MLP neurons of a small language model. Each row is named by its layer, matrix (gate and up: input weights) and neuron, and shows model dimensions 80-175. Each number is 500 + 25 x the weight over its row's rms, rounded and kept within 0 to 999. Numbers have three digits each. A neuron's up and down rows have the sign that makes its largest values positive.
After each neuron's rows, "fires after" lists the tokens most often just before its 100 highest values on Wikipedia text that the model never trained on.

L6.gate35:530490506481501491521468465457480499497521492483463487553470469413491514531500475472495520502491476504501547490510508464534493477466536527540520507523477520517516542505507505487508492538498441450498492460520488510527560504510517507514483439523471535510537483461497463489499471511500520512
L6.up35:502475498551497490481467489513522495533503508438528518485495537513498532495486545504459516478481474473528559480464465498506492496487526547496469514485513496532486545529535550508510520496492491471508468469498523484513466469467494513487474506537500516451495493500506513509516450497531526490
fires after: " E", " Li", "li", "E", " di", " New"

L2.gate87:504495521468484526457537503469478522488518534533510520534517506509494474473498500543464485516482502529508461471506481500511522491512512460502489527479479513543485485519462465504514513510490519483461495502501473475488516468489514486508525552479517517484504561511527432485454497470528473555
L2.up87:545494522455507491436525515493489515501523514512500541523504504533488479476500505470465467511523519530524455493525496529484499471530488518472541494495495464549460517496467473489486486526482537488449495510513510493518528479459501475505479547481522523461483528478489460495484544513474466507
fires after: "\n", ".", "way"

L3.gate282:503504492535472499510486494502511525553503457516501511541538522446504527502537473505522494515498516544502487524510504526502484565503507476503501562496545504483494504505500504501467467482498456535471539493477494497509498489540510510523489497504492530501514459546494479528535513524517452503
L3.up282:488509493500453510507504500532512491508507475515553508536507481503481534502509466506490511509456518553505552513486524534507463513457519474480497519523484492469534489485493518483488517464490456484468557486497455507483460490522473479530485531487460470503531486533488501517481494517524501508
fires after: " |", "|", " ", "\n", " App"

L6.gate65:494520458512495450477458506535508489491520463530466460522459487516522502488499533497476506486491479437490485506573435502504492519535517508534531489516565503529507530529521539502482497463542487504457470489468454552501521509504485541497542503487474507520527496474472523527520508517503485495
L6.up65:475504485500508463490513502541501514498546501510496488484494492526536512497452497488499515494497521478505503491529439507470495511531510528527504522507525486546518535494530533523505490500506511537467480473465482548467482523498518509466501519498479498502532500411513537520505518515515466486
fires after: ".", "H", "s", "hi"

L4.gate178:504515502540505521473484491539517474496486492513499517495495442507478497517516526494527487548481514479521494505505515500509535470538475505489478491466489510502511514456463536483486536466495467475478530502481523517501498510491494462527560510504510516519463478499515516483507535481469471518
L4.up178:508545502507502499498523508501520533511473473525505508517477499502539491529465532487502464460462476503506476515502518481525542481493478499483500480456477519494498484472526486488510542490471488517459508458529534557507460510465483465483538506534563499551468505511534548497500485502493538483
fires after: "\n", "---|---|---|---|", "v", "|", " high", " |"

L4.gate284:529519463555498506494498495544498472518477461514454478530519468511500504500493479463495514480473562478495491492521478525471510471533501453511499507495501504476507492505495449517485505461534453530502501475465499502558516555509472502496506521539491528470464521449553496468514512478508451514
L4.up284:485534532518443523503566527510503498496459466499504533489508506519462495484504488460534505467528507544532541482493505479487512445531522499479515526487471468483490467505516464500480474476514486491502491524511509481513501479498444516490461527492491503525482549514502454490520497480499477539
fires after: "\n", ".", "re", " de", " re"

L3.gate372:503467502494501490461482467513491533469478494561515506499472508523491501483512548522493528514451494478495458507507489502487514522501540495478437502481499506499525482505510499497458493484512466506465519521470503446478516493486499471528585506478492510498495503466533536505470451452538513479
L3.up372:485531492496469496499480522453493513502429505494508502498506486486530529508503543512510521476517528492501497524508544522481480429518465526500510513512481475497514495517477469534511488500474532517478525484471512490465502474507491476530479494501533433504474513505508493470503493497501489503
fires after: "\n", "==", " \"", " the", " ("

L2.gate365:471557494474471466483478512482477485489501477520487543485520494525491519491506548512492546517527517509527501557502502541518524474514522488499487475523558477485504487439531541513493481495493509512496481512484494541443502528501487428504553485482496503479486468520488485546454509499513454483
L2.up365:483502532466502533473483524521507463514462486499486498485450478541490506490508549469479477490532519527502484550553469474469513439483537487496543498497500503488477473534479475503529478469507519518491503482485502505453497522464526482506486501502502496483477502514487518478503509499492501484
fires after: ".", ")"

L9.gate245:489497483499523553484506465478541497510473479517530477566481472494530560498531523472468461484480508484511471543528489492464539525491487522500519485492481479495481470521481506494531500489485490506486463495513481506506539510453481497466550499501452466518495489475512503477488474485519478480
L9.up245:473460493513458521482501504495466472548483484519466495496507554458512523537497509513514491532480518473492519481519504534501530510520473466481513445495481506521499511518483476500502486487481454482505530484500529535502451489476499552538476476488513456477464506512494511515530540506497505461
fires after: " (", "-", "\n", " "

L3.gate58:531515512499495496518513537489486536485490503527524501519511556481458538523481504518485485501475481488468551475476527480521540547486502511464455496539509561499486529497516526512500473507506466500492498495518538504539517500486517549493537515478492569487518472445478524503439506517535491489
L3.up58:448466486509517469486437512467520551525492528490476490503477474497491515490485499483472524464518522542455500489519500504490494455538508521475516517477517500512495516498532479533514480490506519520468514501521530484517530481496537531487477493492468450507553535458517472502470509467495496519
fires after: "\n", " ", " (", " |", "n", " School"

L4.gate268:495490501497500501501511531513504453518484509503497510482488499514492505492533550478521472502487557457485472510516466514469488484516527508512532522513507508517507501547465507517516514516493513504469481460543477497502516491507482497494504545520482510471433525503448462552533491515475452531
L4.up268:456514499455486483512455508490522482508496467511484527490484543483504509524470551474518455516490516477467477470514459510474486494509493522548539460508548498483525492504501496510513501498505529497484528460535492492532492478509501504538497524509509469474450531518493489506515515523467460490
fires after: " =", "2", "3", "1", "\n"

L10.gate262:492515488486468505501486507521506441506458525485489500499451503489506529479548518477495495507531486484471527492555460508483531516547506499484540514467522520465473531486512462526486518483464497503497493505501484501525520514517492540518524525482544491571494526525492485461482445501482496487
L10.up262:470528478503491533508456497509506512486501508487469492480498490504499537486518524490486519501517490497488512529480465487520527528512502469477489496495448508512462514479542496532495552503497503546487529483497486510486516471521529492491476517486494550483513501484531504533503503482470565460
fires after: " such", " known", " E", "t", "l", "-"

L4.gate64:509497521474487538483462436502496505477497494510514494498526516512512525507456531515489503498536477527472514508555481449517469532494497509525508474526530505493490469458520512514520480493468479507473480502486501479503552526534538490494494528522481506525486516500506454541439502483543457473
L4.up64:494498528524492475516460506502504535449485494544529448508530528515537497532502479532520549522533503558462524495490482488483499505501501511542478490522518521489510497513501493541518497480542496480487478469492555488465574478535490482505487524510512495527511543470496466554473525490551449482
fires after: "\n", "ci", "|", " Vi", " |"

L7.gate341:498503454499484499539473474496513482551459517497485484513537480457486498506511503498511466506541520478521500499535484510546527512460512514475512464450487512498476497468468465460509476517460503458495520511504552472513481475515549479492503509544542487506487500530496518512497509546494491490
L7.up341:541528510458527518529517489467522513513488511461529531506504525536501519506513496515497470523535518494529462508525475478498502526544506476452547438489487472513490475476533482466463524498486442515481504518535454483491520442446514512494493475511474538504488479464470504532495497477483455482
fires after: "s", " so", "ra", "as", "at"

L9.gate370:542538503506515493533503463544510516493535484516479523521486479468476495540520492522487486530456488465519507504504544473461481504478471490465505511492480537494485473489522478496474481538458459502523525506495502488478527512486535447498492509487497532513534492474560495503504537568531493507
L9.up370:478487511530482511484551472490469491457514509499499486482504492554512519528522477465507471476505497496542439544542466489467454505500507501515499510497524468466465504502488565500522521550542537522467496512460484485495573503507480500503484529518508460511449475475523518490468517506484512474
fires after: ".", "\"", ").", ")"

L6.gate113:537482535468474516491492460488524507520488475546520522519489469505452534491556509492513506496535465456499503486519517473508454494440489521492488498503516495524495499470507527487496506491500471487523450498480476515545557522517510517504487522503490490493496510482504483485484491526464474531
L6.up113:504526493475473539518491530547480514501477517544512524538520511510500505492477543460468496474485478485502539525496510499491520496506466507463458491508514499494491498496481487474515477504542511485500490540492459493476515513486468531530475465468498497487520450478525489488493531509470482497
fires after: " |", "\n", "-", ".", "ze", "=="

L10.gate56:516490471539514495495484478534462514529496494512438488544492526493481466515490458562489493505474476477485469531480553463457506503524422506534464494467478516491464528520516499497524470490463493509449490537532523489547503499520533513505524507484503499498531487458513540513483486487531490508
L10.up56:516514511476514463522497477462455531504506488511527501509477532514511506440502465506511518507486539507508482502519516511469545516503500491470529487499489473450491481495503469498537539510489527450508508516533520516488457454527490537519518468465514486547503542446514494475502489510473518555
fires after: " K", " O", " V", " P", " I", "b"

L4.gate119:527507523449499472490543477510508496526499488456504487495455523545438454450509501463477488465495519486503498478529478503505471457516515503522523515488499509503497468513514425489476478520526495520477499517465479506527520535501515529478484548546508498525521532494498449504477486463489506533
L4.up119:504508506504500529503522518518457463519464482515514547531522453486478506450473558487515481485522482468498485480539502479444501483500502526523509442523536491518459498465482466470555522495524500523485461490496488493509519479482492522538501553481500533478465556456513498500491492489482462549
fires after: "\n", "=="

L7.gate263:514481477488513496484468473480512508515524495577515507475487533503502461463479512512453498461508468468447474507532530499489487490542487478500464460480503491494524530486488489488460481520535538498516505484502451530554508521509529470440506513481506492535499510491532503475509499515519485542
L7.up263:527524502494542478484470461497535500481515459508443479441508502507478530519519511482490502509507471531496537482519454455501475511490492493451500491467497518484499508456515529516493530529543492486481542492512485487486549527460474503509487462527490472500477491529495532573481509488502506448
fires after: " ", "H", "A", "==", " Ca", ","

L12.gate8:480485489507473542497488509521514487527517513462435540517494510529546481513495540464487522489515536474513507511486520501513484462551540495522493469527513497512466498529513561437535480485503519512508516502524502541524519476487508457502512486535498489481460510519471498464506486489495484505
L12.up8:492542498474421471531490474484527458493465499507463476509499466514547518525509497511494504500497498469482476518481464468500558502524505507507525469492490498458505516508543519449514442506495511453519479500467461521556516516501503496515524485520482499478503518515496472536505468499505510477
fires after: " ", ".", " se"

L9.gate36:541527503478487509506501500502540446552500498574450509529522510473529526474500540517524479544524540483508551504527500492474499504521523487511522492494506509506475525511487468530486459512461475529516470484471494550539520469480491514486528497475532491498503517495481447477506453483472490511
L9.up36:489509516519508538527488506554530492522510474529473456496477442525505512476472506492558537532520510538516483472433520512462524538503470514495525534514514514523527497501494458497472465487507490501544490472519510501486557537508515474529482501463475479506498513507502506532488471483525482538
fires after: " ", " (", " Le", " inter", " Mont", "le"

L2.gate135:517532457541469465471490468508512485518485496479478507500459507495518510508509482519504510527464523504486520514506492491508527492510491521567473524520515458493513546486548501511480521473498492531509518539509491530492491515528485485538499459487526528447512466506492519487520485528463526519
L2.up135:468515462479486482505479503495476526521545514529450475492514548493513489536504531484506531513525504526453469488458476445503495482509511491499514524519466500481455506569519505543473481495505512494519496489489513487520478521550486483548461513490479476496540523497492469496490497492534451512
fires after: ",", " is", "er"

L4.gate212:485484461466510454513466505462464478514542491501489471533453486496518515518566529548517491530505505461484473486538489518513485504504477489467511483478553526533527486530496466477493490504514462523510495474430499526501443489508538523502508525494502485485560449490455474508518492521536483496
L4.up212:501464530499497508504490515507484499476487490509538481496498483544493470510520492538526479468520488466482487477558502486587518450552496493479531534515500495497549463534498453512517483510477480476474480468485492471500508524481503461511522485494524529463507469474517536484498465511545530502
fires after: "\n", "s", "ly", " ", " is"

L6.gate365:514490507489493511526470502508492497526522465498474474485535441471460511496537468519481478503497493463522489515499497463478500446487503522524509453480511500499469488450471520468473535459524496534493493503470489496498533501476524464450474504509512461544483515515561507423539495521485484547
L6.up365:518519507485515503479515485484479502528517483458500459543529483494475505522568518493484492481529504511545448456477539482467501487479501531499546490496568507501499496483461504509509537477514492560526502486485475479507496524499500448484451503465513510511480464553530502472508475507499510481
fires after: " c", " F", "-", " Com", " f", " b"

L10.gate38:520523468575508440528503479491494503489562505521509462535518530506487544461493530524503471481487508449485496484500518517475500464493486473493516492485505487486486467475459493476526491514473522524504504465467488478539503513546467536474528433490448503498483494524524441471522513523499486526
L10.up38:531478477484513477518501493483508475517512481469491451521520502455487530492532498492517539507588533446487494501491559508531473518536532501480491468462515522472509498498475516510511468490497545526517501467512463512556472538493423502494515521464499483471487476511514485536507464502458453498
fires after: " ", "-", "re", " ("

L4.gate29:499534539479493508472473488497505539508483551515519515494541492498510526448515501524517481526506505484500493514465534495505538505472529525506463484570540504503490499506451520479464544456508418460504497510495451469522478489493465482514543534485530510474523486510513486519551507520492487522
L4.up29:503489520444516515509483495482507509516509510481517486522454462521485467465493440525485498508490466498539504544475558488508476511466499511496497515532493505502546503489498490488507498505465522488505506478494526512463425555488442509492514504509518472518512484522477516523508511498461508488
fires after: "\n", " \"", "==", "-", " (", " |"

L9.gate323:486532492504473452504474504497478471483492479549498482474535539510514511475516478493512490522465483466511474500520501547543531524518465505441511477487560511500488505476478504491498551511533477511460512511496492488485500507489496477494488506498515471498445495514507497505461514490479532472
L9.up323:509491412462536484479538495501514482514504483484516467530527495465533503506526463506513520499484510475545487487457505536520499457495430518497515464498516491496509475496498464507490520534508500558472473507512468509510465553490471447512488520493492508477455524492532471556502527515477531459
fires after: " ", " in", "-", " b", " with"

L12.gate257:506511477506488525515452519484549488483477496473489521494542490477445490529469495505462471498540496514472506505503487517545487481473474510525512451488513496449535482491488497457479491508502521474485519508505517489478549559485496438478476487504520487500535530507501554460521540533523513496
L12.up257:561509481498505499550496477504538509522491504513492511523553514577507508476470498442528514476539449508484511550493464481475477477528514526477515466476484498500485494511536494438512451497474479483437506542522451476488501530537518492518496480517492484497511427446524529457507512498522528493
fires after: "s", " S", " w"

L7.gate224:485524504518499498461504512534497508498495556520499467468502510498485492495511520502497496485527485507508502504504507495503476480462500520484532478503509521505483546516503492510484486500551511451502506510498453473499549446509487490548523515519546501523477531528478523562478477553493508479
L7.up224:487465463515519459485522480510581496490499483506490463493482468551506520523517535557512475505506509507502515483491525534475549535480500497518534473464497481537478517510554494466512512494512512502488495526497550504488476519483479514451478500503457466538526508476462533501469485482516514480
fires after: " Com", " Qu", "com", " car", "u", "om"

L9.gate353:479546501479521440507506484512515488592535489469493536499535530470471494519512512487502522516460418478524484464525511455504564510470529507516451508514503497512499486502560501451492507466489487480543537506521522514505492503499490533500477530546489508488517475506507502484515475486539487502
L9.up353:489501572490524500529492495505468537519465497494486498514524474514482520502518519503501522521528515488538467541533504516521475496453518503484501526492514512494478451493493518486485506453469506496493510490502506533493505495526482509484499481533513465474458529530508494526555514465463489520
fires after: " one", "um", "da", "y", "we"

L2.gate216:517478481475485462460539508539494466536497521512467482510500498550493497481500521496500453477507516472519497483508519502483504479503508508520487519466527517540526514515497485503482531503498510477439480501484487539505505521518459494496497502488483524457542457481505463495466481530485485533
L2.up216:525541498498525452488447522510510463517501500463494517507500499469506490483509519498553537548508501419469513503524498466505481497541516462553512482500540556495505496513490524454484491488500475506511491524480467512462522535505519505564488479482518482460518484512503513538472480475508517545
fires after: ".", ",", "==", " where", " that"

L10.gate208:468524490480492516465540499501522532512492459527469496539534534506511457503495470480461491526486494495539499489518464496528504490525481502473488465508516490558516510543488482486486494488501500535454503526509475501535532511486474458489528483522547487489502502507524514506491454518495519505
L10.up208:522463432499484505453509485505540524526514461499454505508476505572515552500492472452494538516464509500522525501488454503495470470521480503487520497545475481518505513510506476505478486484470520509487466499475469544530520531516518523502511523454487518494506533488536518520512516485474493486
fires after: " ", " m", " tr", " b", "mu"

L4.gate55:497511503461480537497497516519490537512496481549515529493479514491502508460494504495497483500533506480514548482484451494485498490479493487538542535497526504501488493487474483520503510489512511549549497545541496523448540491461506502481510441490493485480535462494459510504538478469517539506
L4.up55:532454496500532522514531445473501451500515530505485473502516480554530495475531463494460482504472507476517501548503433482444504509529504493501509503508494490525493497499481493486499536530499515515470499491466504530509501482515489463496495508559504540436513504459448503462553500511467478518
fires after: ",", " \""

L7.gate146:512520506529503457491489482542512487478495554524484513536489495534463498513498479462492475511455511523539504520495477496468505519483500511492521476485494511527537448493526494502483499501532462482451475531494448484470539523506496494489580540485485517515494476526515507506505488502475485517
L7.up146:501529507540507532455483493505477507464519486522446546510502520489520483470475496519516461530518512482425513464487469522508486470490467509491494510486507500491531429520499474487562483503470507543481480502456517509500458503466427488513521448510474463489471524517514515493482523502534503430
fires after: "\n", " vi"

L10.gate79:490438447485511506494501498439484480526498514490497500527501515502498514514515523542533475511506470471504500495508498532476518448567454521483534518501469479521497500490510458495500530554479525529488490467500456548542532522520492465494552530472504486551456515467465474472493490499506476500
L10.up79:506505494490531504521504514482551484492496525521486525489493528502496504545490503497532505521519518464530485526495490522488483483468468497483528530493488504489478493498508448497501519498481494536494517598547469483467526497490488480493478513535456504547470521527473497520469529474499493496
fires after: " ", " C", "N", " Qu"

L6.gate76:523480510543468531470507498515491484525479491458500510508522504493481523546470453510485471499480489474488513457478498520469494466533496514520473564507530530530524503528516439482480501523517465500495494509475525511518552479480526489610496461510496496506493509516506471527528504502518499502
L6.up76:548507504517534469517491453517522520503465511477500478501498495468485457527487522469452517496482527507520509536504475485503505495474523543528517496529476442504541541493506517526458510542498482469493506522498488504477486509499491421526517515557468531501490491494483456521517500489500432529
fires after: " I", "li", "c", " Li", "ur"

L6.gate212:494476459489496505501522457510521524516480512519492498508492548515489458498533493512490533493459519510519483517501502471521546536576472512536487482530499484518497533480538526467475487480497489511485500513569519504529482515525481480487484522517482486447513497526515496495462498482527517509
L6.up212:526507521481528488457498522489545532488495498512512521524556488479477455499497488474511535430499506523459519473484492501496491483531521497508526520494482468504470533515486506509518516501529553431463469465503499468475477466489510471542519492485460497537522523473512491505496466452504506542
fires after: " V", " I", "hy", "s", "ma"

L9.gate199:518527492458489514506525493472498493479526510501546489494478486507520502518517507512483477485472524468491469511512536471506473488508492496496500491494466501510482519450505570491456483537458469486473468538494536478492499502505540520469537519489513456545507514449534532513503499526518480484
L9.up199:473494522540508503485508515517482498509490477489509535493528470550493506519514518468462468530498495504472505462534508477470476529484523482499454521516475495496474500459531530513514482527487525500507529521482510500489578449554493502495500500499529484500448509504543536485486508442515530500
fires after: ".", "\"", ")."

L13.gate267:507536482539492477521476498460503463526483490500486501508485465502494498543531489532481499485523523464463506522483535477487470495563493483514557506512467513490496493507551505501490512504495498519511500484484494514522523438534504491502524477530502507510516527510504495478507442470498471501
L13.up267:477451487456512523506556492491530445515584504493515461519495511502524487480517493517448470564447508468486464492495421520463507499507479545501497482475496527504506503525507482515500499524493483537468466523517494503520556494536491540494485504518481482444506498521497495509531499496494529503
fires after: " in", "born", ",", " (", " April"

L7.gate322:512473492484441508485492540497463492468491553488532472520516485531491498470516519533535504509498558510497494508493475539503544473558444499495475481494498490511514499535536480467506503541509466486509474504462480506516522504518538507463532460511527491487506554511478538518472492473529518499
L7.up322:489513517487466517512536529499472470485500532444515527477488510520477471525515491507530494477536519476526475523492496549522490521525488484496452513472492476532505462490520501472528518484517481477456451530468474483490483481483543477511518489499469498566555478523517490481521553512483514491
fires after: "S", " St", "er", " in", " |", " S"

L12.gate244:491436482519491486518468471467524518469465502530504505478475477490445526520470495533540458522525464490511490508470503520480482504516499502491536512479455532533520497470506489541508490559515512496469492483488518516514513496494480462543495481499501441479509497506502449507490459492463492491
L12.up244:529465456497474514449476498501513494519479454447498527511481516507519468503492499505529486464537504490485515521517531485498489508544493541514480525539496497544480494510486516458456531491515525507542495479463498531495528520453561543505492489507474535496508456501436482523492420519468462501
fires after: " E", "==", " re", "le", " pro", "e"

L13.gate320:487541495532498434473495542516517497517517511525477528463497465532517468513435491518483515489493555488519482529519495490508501535470520519489525526521508488531526523512492474485538508498573515530496475495477482512501511467500494560529529498483510494511494495490468463534498531506484570479
L13.up320:460488507520501505526454528499510455535482488488501462501508492473546456520458500535525548521510513507464490552559448521486481470490503496513498535556500493482460499485536513494511480487536484499496513508535534483501527465487477466535546515463498522501508539517529551537518480513537474482
fires after: ".", "H", ",", "s", "D", ")."

L10.gate197:486548444515464470449495460443521467505501482458485519504497505491499537511482472549502493544506509491497501510514480504472513471509512486493513510514453506515573514511532495512519488544494495451465554543516520531504493548513513491502510471489523537524490499470485490488487473488436471533
L10.up197:491515505462508532501500501497532496464504509541503477505494478488527538505494484513511479502479536509489471516529482523491487507454533490532506503477515472533538525494474507520474493509483485501449537460494520514485537518491470468496503532467529514552521437515552510498491508505484501510
fires after: " con", "cc", " in", " V", " Ca", " Qu"

L13.gate96:515504519507452457490476496512473464497539463463486462474492514504519496495514512537464501471503482503484526469503496485512502554530476512552495532491491524499492585498551519537513567498516471473474463495499507494476496511510472527497470485443510483509509486489526466495520524484521533477
L13.up96:508483511501495493485474518496504500521531479530515492501509516511537490450490532482482513519558529496498516499486478490478503523543466500529501514533481456499550531552536525469557510468508484519497512469501498555486492538487486507502472504482463462469525510473483464520487509486522513482
fires after: ".", ",", " where"

L3.gate76:511479524528523551480508492526463506490438483487501481499469478539471518497521525519525481538496554444512471533508463493488521431533477479444513478502544550503534494512488486489504479480506478482492494520475493501500538486469504488497565531474474520505466495485494503491511489524505564543
L3.up76:466489494489539513515514535524477512506496486514507496535507460500466534533492498555474491540515507492497474522445465485479495481490454504442512514497520496480505527492482464487530490473465535480486479493452515530493568461525464463530521518510527491475442481480513474485517504503506556479
fires after: "\n", "==", " and"

L3.gate68:514498487494497544503454476481477493539466538552503500524488492537519510497515529530471463482517515486458521494541494519518500503534472526491468486493502504506498490489502526495487522504524453508486501530474507498463512520499509475509523521487488497484527490500465468575536511520505527513
L3.up68:481497471528497533484497505478530499549479536494485534526500515526499512519502495508464482483526515506488493492521481461505534493518447544486498492505504535480519487521493535465488509525519485516485484506486502501460480498510523438543509514503473519441478487468490501531493496483510520522
fires after: "\n", " (", "==", " |", " the", " \""

L9.gate356:538512465450516525505461521488502494527486472516454530490485509508499489515529541528511447501510467454488483500528536514513503502533514502517522527504511512530482471537550476527524540513464506523505482506445491510505489513461495498494483504483496474518490474477487484454480503492461435531
L9.up356:488500484468469469504482498505502518543489461489466493499544523468460507486485502514529467474487554535507547476498499491527535486491482528487513501506533525540541482567530471479557496507525525515519518503513488509495514560470497472503486509513500489508503510496473521460461513545499456506
fires after: " ", " b", " a"

L2.gate327:508526504519474530520490475481483471508508502451458537487527502579499491491474540492464538510518532460534527512462479546550494463514488488486517484509511492562498482496504508501480505515458524476508481503493508530521483466499510468471505481512492520504477500497502458505512493485480480513
L2.up327:504488460517493536465446512515517475464558501463506494494471522548503518495511468483488501496546534506477496523470515492505510523454576488465493525541536468476517469476484512532494528449463493507512490512504504521479510503481477502527535526503481504488459500508493548537491511479476491497
fires after: ".", ")", "\""

L3.gate313:517496481452522522510485487517499433515516505479488496514496509534530457500491512528527513504450473462484517525488483555523537512534524489477480488497505487492471504532538480497538526483481499518495549503461492500482441517506508499496483538487471470499503502438446513508512492507460533501
L3.up313:483518458490440505543502514494513472504500513507461494492492518502532477508471523486526513518478514516461479512473537525493530480508529501485455525583505508493514441523522499518531519464505525498515506498515486459495475482471507479606471504511435483515460523471490468511527477481489487510
fires after: "u", "ur", "q", "i", "ci", "ity"

L3.gate376:518466489489507512449513490491552498485493515494509521524508517491503468521495470499509516540455483489557457539506507502545479435502490502521488504565465486513515569462480484494501529488479528503506536496511506502549537514479447487489522521484495534512460490484538477491475490486519483508
L3.up376:503512492500540457445485511516521518520520461530521474563532508488462498476484493487483550495468485541469488490531526479496503464462495479486469516522545487460496523469463505519522510459506476491548511490469470461489531494535494542550472521467489532480495512495487523521488457523509536494
fires after: "\n", "==", " st", "==="

L13.gate349:504513516487470515480507488521490479494451519488515520512480493496489467539525516548506466529518506491494514506538461490484474499527464470516517477535485531512494491515536506475490510527530487512499532484496479518502469534539489485494503545458548501484485474529526493545475497521493503473
L13.up349:476493470499495503518494499476518543470545519496496552496481512465476508504515516518524488530539485470503483557528519493530441576522498490518524497516551501471470459532501483488508536514499511490510482444474523511481539524485492469544494472471480460518497504530504438477512509508526485508
fires after: "s", " S", " dis", "S"

L3.gate216:478447490528477514518477486532495499537523482496532491509537497533499471484551420497510527500505546492518497508497530482470500508475507493473484514531456508467468504461489516514525486503464451511489507478496472487568539513497453502495486514473496506540479495478540499513516505508502515494
L3.up216:488480529543536515474502493510492508562473480541507523499530461509508488526484481524526483529484478483457505492474509500477534486507492452470480544505518499436478497483517494470459515504505475487529484527492442505473495505529511520510527513458495484543506491466481513532511512527521540525
fires after: "\n", " (", "==", "===", " \"", "|"

L6.gate86:526512485488486479487472469436526535520496505545525498503447514517477476504461498507489498502461455508538514527449495457500463486486472525527489489488503526567498497513484506499455505518538495472534489537447538554488530479487483519479533481509485488499494484502489502510497504506508513490
L6.up86:501496493449502463470481488456485530523514494527525531503490522524504450539462516504498520502511491511525475509503513474512478444542528512488542483506533491484523489541491529480472514545514528478522484501495513536495488489470553515528495526467489455490483484502502463491525532535532527511
fires after: " pro", " Pro", " (", "e", "ub"

L7.gate231:461505517456445496457429482482484516490481546457527511522495511520503507448510533537522484510519498469482502467517487516496474515495468528466498484511490498517533530527505488467492522538470487499500453538484513547541533475496541508469503506517513491526492497479496484455500510488430520496
L7.up231:534466506495540531468503464471510509517518500517531528499480493525481508452467565487495518471463534457485487487523540493485482507518507486491520498480451504480564450510494531467517514487530486516503531459537498550527508506467541505456534528470483493507531506477492475480498555498491490477
fires after: ",", "\n", "S", "=", "."

L4.gate171:539481497498527529497467495529469532464471509511496488520478501477513552459526474512493504512503502501488473477514506489555479574488488472488533560514488486507523477489506531512463474487500468512522510526483506460496519485504513463481513498479530529504509459480494483519462511488510539509
L4.up171:503489527466461487473468537466485515523504509514495516516465505474495483496454473516498520552512482519500498521488520475488497489480508467432515505509483513475544504515545526490514499527504495508518489565532521502500500502458469522473520537516457524479548450516486496499497515498475512546
fires after: " |", " ", " (", "\n"

L7.gate225:533480479533502490465474490474480514496508500485476465546481487519478529503510499497493495496489521494539495532489542467478492474487420490487510493496533527476503497504486458508482463485481509475470519514523483542545511500480505566469514481482498520547448508467502509511492507527533509496
L7.up225:517522506516556498489534450519545482512517510493461502486476466484445507494519489485466553478481488449521520504542492451521536484460472511516519507487431498456513460493518513479471532460564501528505476486513491479522458500514489509510495470487510477476509454543504461499506489501507515473
fires after: " ", " O", "A", " Bu"

L3.gate13:499493512476469509475496481478494528463467512546509512488483544531504503496463529471470479467495487497485498521476492445494517517443482505536480533534504515478505514522528522483508503512528486541468485518549541547507508458488506501484488519517488523442526548459422500513485503532488517523
L3.up13:480508490487478489500478529546486527477525512490479506506499539492492466520471583436480481518529492480491510508503460475480500485503455536515509469522511502506479492498471484490484518457543555518472498501535508499522513494471473502495490482537478507457485577496493486482509480527471511513
fires after: ",", " in", " of"